From a checkpoint of a small transformer trained on Wikipedia.
Training: a variant of Muon for these matrices, 422M tokens, 6435 steps.
MLP neurons of a small language model. Each row is named by its layer, matrix (up: input weights) and neuron, and shows model dimensions 0-255. Each number is 128 + 24 x the weight over its row's rms, rounded and kept within 0 to 255. Numbers have three digits each.
After each neuron's rows, "fires on" lists the tokens most often at its 100 highest values on Wikipedia text that the model never trained on.

L2.up817:146127146126147127110164131136094091134153104151134098153144174153151125144120133147097123138138100119112153080127116108115138150138085110138148111180106120097118116138096115135172148111164094157117134108124152123119110137083135143143151169179117075121134109131159138140176085083099144130138131137120145086125103166096110138135109158133119124154114148174161166146140156114174111123113116169102131139158116132171143133133151096093115139120149089106152152113124119162143152130128143123133109110093107139097111142165103123147129117084100119069085125157134095185154102042134114126126142118130126153131092124139107104144066098125109118163109139089090155105118146142130082117111130115117112117171086159142135105142139149115154165106141132124167126106134120123139125127162125
fires on: "=", "rib", "ation", "″", "ank", "old"

L6.up66:140139093097110136126096155148163068128098170143187115140132137144159139126129151110158157160157096167126156179146134141127169148120089131145105127102119141158121130126135130122097153135138130071148100161123115118118084155138135124123102129132161127167108105134140141097122127150090202160101092190107096114091116115143075144148146105143110110135151144123141131113104110096115106138149169093133185132098132126111121182115113155135136112147145127150147104110095127128133117111107107135096116178137140141156045121099142190174112090098131130139106128111120098116096116143097116110154149126128144124126133158120108121130139099137115142114144164132145126136165139138126093117179113137141155098125115137089119146129099143135103133080133126101148103140123131112146151135167103
fires on: "ay", "ed", "er", "ays", "s", "a"

L6.up419:136103122096137080131091096120133099120143087175175129118168109161125139174166151107069149123144141140136117146130127121143138170089115169122138121141117166132107152106112123132158132138133134188182100150124108139137090097139157136079126122148128136144092104101151161100111180087138150163099178124115112120138103122129136106135158120124112095117127136160127153137142120107141150114085103135105099133121091120118165119155103098124125139144150103143161103139119107115160129112176118098103106139113139159104149094136116095136129132128075122144132127116096137146104126134139098103141176095135105134141164155110119090133131116122158097127095128088087150137142141141142149097170153078107128180124130152116098111109164132130150142143126133129119128136135175123182151072079107
fires on: "ud", "ig", "im", "ate", "d", " were"

L2.up565:148059125108108111089118088144143123062149148133103138101098109128178154082119122139109141119107124105119180092158166128131105098092143125115100141150134135156114156103116155109159099160115109099121139090157144136176124121158179130137139176149108138141107133121148153120130152140131130126129136099115128167166122118125059104155106128166130106095117102102128154112087122161132111142158151115155154167143093094130132119136115113099110139113142140153064092119160127148144109149141121107094155148177130131127129121095155117169111107150128120116153103131113118162127125147137113087133116159121095145165103097101125153105134151141133138131140126145161112125104098150135186115118142180118115129117154136092135110137090146101139114102174143168103115128093082094111145112142106
fires on: "y", "ies", "ong", "ack", "8", "wo"

L2.up637:170093136119112159150150156126135107075079159109127093117124157121118154158119126126160132133118098136111127158125143103088150134133090110175115156120098148157100142128135115101112119177160111111101101117114142124112105086118081104084138101105158126126086101140164133138106165117096122145139163129105155123158133145125129116121111119136137112133146120146134167139106138089134145148142131134148139161141136153143131149138121123123116119174132143154142143089103131116132090123114115135174133130089114140149088149120117117166062144150119157106117099169114134115120131126119083098137165140114156107109171056164074144177098075111121117132130141094149096160128159126120113120145164158154192092165135156163138129111114114158129097112167135169127122122158106138115110123175145
fires on: "as", "ay", "ult", "ays", "orm", "ich"

L2.up832:078101097088160136146154138079119143175160107101094176138089128134144115098137125117106117075140112108157156155146160159112125129177168145149129096117130123112108136116085083104152134121152136106127128131122108088122138128137128144095160127091100142123146104142105128102113185178095101109114120134121149137120130150152108120115127118165117135098114121138090139136125159103128123176159120150158134102101128123132092107165150112127135075141144104176132124130139074090128120098117145157156109150127124122138150158119108115113147136122149133161152098129161119144072093115117129137102086185147114169133153102082170167162134122102177130123128118143098103175159139139098122112138127119126181139100146155178141115142120110145103126093136105142129170129147138150118145119156123
fires on: "02", "ir", "26", "?", "ind"

L2.up996:141138117141146101113117113139142155126168137097103178111149123138172117104112122123118129129102146092132133087139123147125125144148077115119089148151107172110125139062082128113138111152109085175140103091164140125144151107114142126110156127088123176124101124109135132089111184130140110130113096141152135115124125130116156113122128136160108071159110060159125128105125147138089120154122117127059180201151153118118117142142136105131116135102118114144170078101111126088112145130141178082142158132172081137138173154120107118102189149118126113140118152165130092132152113170104106147126126154134119088115110132122136153162120123119180163151145128123136140121146127107144145111133119126112174102114116162148118157116144137144106142120144128121166118133136107131155136125132160
fires on: "art", "x", "ot", "e", "ver"

L2.up281:162139123104098174096130104113130126090142148090131097129133122172115136164151146102113147145133125147135163123093153132094139118091135163104151106105119112103111140126092111098123140145126132100108139143134134137123142120156161089143103108104122146135129154144098120148140122115057145159119162124117150127089136100128129114133088123122129114129136160108118130154190116188118148110108148134178156118150141105117096087158134117126167135160110112168114115121113138140115162163111169106104155153091123157157125128170147109157152116135129128123135075125165117125137105172172164115166100086153121157115108136127111149133107085086130197141147120147102145102149114093134140134128130123127097149131087063118109152157103122134152136096151133144198090132126153110147103150098096
fires on: "ix", "et", "it", "ur", "ri", "uc"

L2.up842:156149092096110158144118131163107147076113158122115100119179160129104137148159129153121158134131106147127137155147124106143163134134063122091113099137133113143127166148136128144157131153119163139152119077125125142105112079127137109143127156147154113126150146108097117095099151163085099151123162142088139108160153175090128119141086088148156142141160164123133130100136164080139138140054083136096148117137126161165115143078085147141115159150107125096139152103117088149160123110110110146136115132134140163126095096145115114116100141088098126116114098140090115129121131156183130121156141141119156114142155116140076094123136112127146104127134111151118127145139102118133137103149137129142107115126115117155113165153107140128173139105093123146121091069155111155082120138107098
fires on: "ay", "ade", "ays", "ak", "eat", "hed"

L6.up95:153192107126131155113136141128141079119122183139118073121144103161121091145130103122130140141106100130127093157119111116095169131114127131127126124110104127129146100111133122156141132129136147139136154099147089118159147107137127083119124138075098109156155139172143097136085165149089136107067137150112123128117116104099072127118119120157111157131121135160105096114176152070136120115128109141121150126129145186176107131068161133105086140118108096136111141127133125140145122158098115107128170122111152092119132089102112168122105096142169128111101160151055125090154149104159170114136150102161142162157091114148152128150127143120166105150110108152156138115135135104151125173153162124151148097158127152121150141128097140151151128163149129131139162135111134137135145128141110
fires on: "it", "c", ").", "ik", " to", " not"

L2.up600:137119105090156086149132115088133149079151122122079107172146132165129106137103100167088154137149153149120119130110127102123147131127129149144119149129144128121163120086131112140119117102111104141103130101144120097108089141104136104142101171128139123095109157157119141102117172118135159145092157097090125153159165122145105151145061134131142088121118170153132117146168132131142133195099141108155114144133155142113124093145100171094183116134142125111152113140113117122107107160108108132117129147100134146123094135172112142174158141104112100119121099145116110109146138164137148136139141105144106157142114119124125151139101126092150142104152124158138117168170110149124109169118075087078089115134108116131164148144111114147110177086084109163130072084133121141150146133135165
fires on: "ir", "on", "is", "ons", "it", "ri"

L6.up226:139154123131118134144118109127145108150130137074129127124121105129151178162143112121120155152203112184145186114099143144110150152140119137136101119148169109119136138108132128123152131128154112140121097156126103143178126094111148076081158118140166095155106092140159086110142142155162132094124093110165128102114182169123140093103131127140136124134137136126124115099142168115115126122097131124148147136118130122128144108095112143157106134096146117103128116140195172111157113102128118174106106123125129100102100120148118131141118090142133150101126091114133130151153088138124151145120125116107124124147150132134150164098146161110132124178130199130062083096105151136087114145143125120157155143127103135107140163141091096107080107135140082074140114136147165133117122131132090
fires on: "i", "form", "z", "m", "im"

L6.up380:133125148127109131136140144178127083123139144136145115091150098115158095131176149111125120106122123100145141115134102162104103123135096099112139159130127104176082141125113163133109135071155116152123117145130113147108174122171089166092142089113157146159127138061135133099107141105156105125120108142165149093120144092118145107145148131160151073135132118117136086113155132094096154141116100128109164154132122120140134166150092130122101113129170135149142114132111114120152041158148129176158110116126168116164165135145118138122141141091164109119116142117136136097098147141078143115126146115115122100140113100120126143132188134115102113153122152099150173137119124102109119170107145122147178108108156148151124149134102151140105129120086136117165130098117105103112116062142156
fires on: "mer", "ot", "use", "x", "ber", "es"

L6.up35:134115111095112169128110107157131108073151155109150146155107090138147152139149149129188115142123114114131097168158130117100114177135135157121111146091138103107120153157078107152121171118139163076117137109111139145122040145139128128139107147123125097118138127144098124121129135136164114153205163144140102122168136110110120113133128151134127173116106144108108108170141140110109144096134105141119136148157121139105151095119123177127133144151105133149173120146106100159127089159133116155097079129103136127115124160147150134130159160123105104101086125158081091120130132152123106115099160097127114161107143110160101115113093156178125151135107148135117135136165149146135104124107131181077125137109103133137144103152104107108116146085107131107097122151096173113124106120088118
fires on: " F", "F", "f"

L6.up636:097153134120125114124128073137122115128124106156183131152155127141154149113132179108136089165109122125139130135094115138080121091182158154133108156087128120104123109125107096126129113088138109139125124141116121154155132121131147122148126138159125126116125166106112129107136120119124116185090137120154100122147153146177135138167116154145131131088123081086127150140159092125132154163105090111141156097128127157113175130107136093160119153094138149156121124183088113116090091148100148123085159091162122150141107120146115139163168120112135120114093095152132121073126095133140104153148146120113164103127139104139134147153129095149114174086135127108134133144101092125131125110095147149113144161091158094136153126141092143134146142079159079131137104085113189085125107137104153
fires on: "C", "uc", "c", "f", " over"

L6.up544:140129097078163133120129141120129115134138165153161103127165122151154127143155074144150115168112133128143113139104108104136092134130135142178133163147125159089100126125150110124141113150127158154157148131140148163133141143141129089130083097082148191078147152147122137122111117134136151142126084090109146101142175122119132093125128118155083169112108159190132121121150120111145084115125131110109163110118139139145150144163144102075099153135083074121104150092144088156123116131109122121064165103090101107115077128099139128144129154144106122139140130112118134084089107127120106125140098128123142118159131084130153103109149070167142100150130145159141134160177161120106134117153093106121137169113137154171116119126116125124107094125148112141098117137121158107150110117135152
fires on: "c", "th", "nd", "el", "it", " \""

L6.up744:147093129176111121115120125096169120107124099159117090120080096130117118121133114114122138148135100151142123098123178132138146108116139150119096131094074100148124119116137094130135150172159149180095104111109102102078132129168164152131137145142170135136122112173057128111116129121129180129116134170122142107077072121099141104109151146129160087128139159126131164143079166130149129128097136119139119166087142114118130104156136116128133122121166148141086105114124113095148112161162138126088125153152101090130144150113135083129159131134128125141134128182132131156123163098119149151114132121119132141118102137099155086150161126097119151080103145152095140174117142138146157155140157139120095137126150182105152149159163123114091112141138137159179092131127135112103111151130140
fires on: "iv", "is", "ac", "ur", "z", "us"

L2.up585:123116109108165142107161104192080124122148104126074145151143111134104119133112108105127127120102151129169134127122142133133125135133135091097103109082089111162149125115117164121173157103159125153135121150170154132146165129135101135116142138097088136116142174077148122130140146142111073150100140102168117113149119098147112116109126109130119092106139156148123118148090140076127128160131121104129148096099094120159164127158157171113121102151118124184091125132166132121114124167117145139117110143183136105148146130138108079127149109118171149159128109115149121141094091146143148168099126183098085091148131129111115101165115130116140131139130134085111132164137146095122128134165140143122172119101145168144172136105126103125120101101091096149130113100122166113104173103154155
fires on: " =", "ir", "ing", "ad", "ind"

L2.up765:171115113145100159086098147117116113149132113178108157125100109159146122081097109108151161090116156195128156136143176114123122115123129138133113175118154086157153152116104117136143119126122099129086147128120103135219092105126176137135128146106142120091133121104134156118169133139141165158126139130106126194104114119105106089144146123144106084149149132108082116137100128157116136100149154140122142124114099102123142120143104130111146127152140139096156118152136159098120102125132112137099132128126121090117127140152152167149117133142127155180143111150113130120125141159147127153148139142076091130148163123118099146133075128091130134105108153119138116100101116080148161144112123126104141148150116189160103114107138134117136144097154135103104081170120143150162103130086083
fires on: "ion", "ost", "ury", "y", "wo", "ry"

L6.up885:161073136102158145137163123113126136161154150128100199103156091151095112148110127143084126157162096136133109165143083105145158139158122139166129137149134121154106167134139118132089137123131134134145137114154132093169143172099122153092152097111116135147104113116113154158151155119099141146161185077171164128096156133129144091130099114136155117120091114130141154122161111085130143092128124113157137119151128153135115135139096117107130102142120123122125126095113122111133083097126140100098127140109126152108121122141130125117134129105098125133185088124117084151130135117146096149207146120142124127142166105141150124122162098116156091143118120080069111130088150096105131114134122141164134152102154111094101111082120183105130136119146159160132136158141108118122116095090116
fires on: "ag", "im", "ig", "N", "as"

L6.up440:129096146129149074122136149117158096105147117096137144102131116161147136117150089170131105129148088128129120169123089126115133094112128085137124128088161140119101129163156087140156183099157176109160101071121075125156131140102125097104156121117115124138140139113144128099164156119081089115100124157092166127115075100115127144098138106154163119112106156147110127115120120170142148119178142115144155131132094131162120168112136161142154145132107116157124117147128121108130102143108130141107170152126181140124186173130135093082119118076142135121112138109085132122130171086144120118111110104150130175120139141102072118148121102123131156111124132105167125131125142154131104113116154124128129122128157146108152148150131148091131169140139083108113117176167125113136127129173106
fires on: "o", "ro", "c", "ge", "it", "ri"

L2.up40:161109127140107128097144091088096160098099150131119087150125161146135150133152102139105164126123105176069147078086152079118115120138100125073118122148136163115114121123144142164112086125145098121136171109124094120131150136161185138100129156107124143123151128157073113093162123165105103157120139077101113186087146135130073171149126146134139122151143134111138108105140159138121145172117144121118166138138135107108136111150151164094146149130170107159103132118074097157150138148092154107138091117129146144163145146130108090133144156133114084143159107153097106078118155152133114128126141132139114123114142169116119148144114129113142164128126128117146169111120172136139139132136109122112095148111122131113124126074115126134087154111168135135168097138138138122131102132098112
fires on: "ong", "on", "oc", "ite", "it", "ing"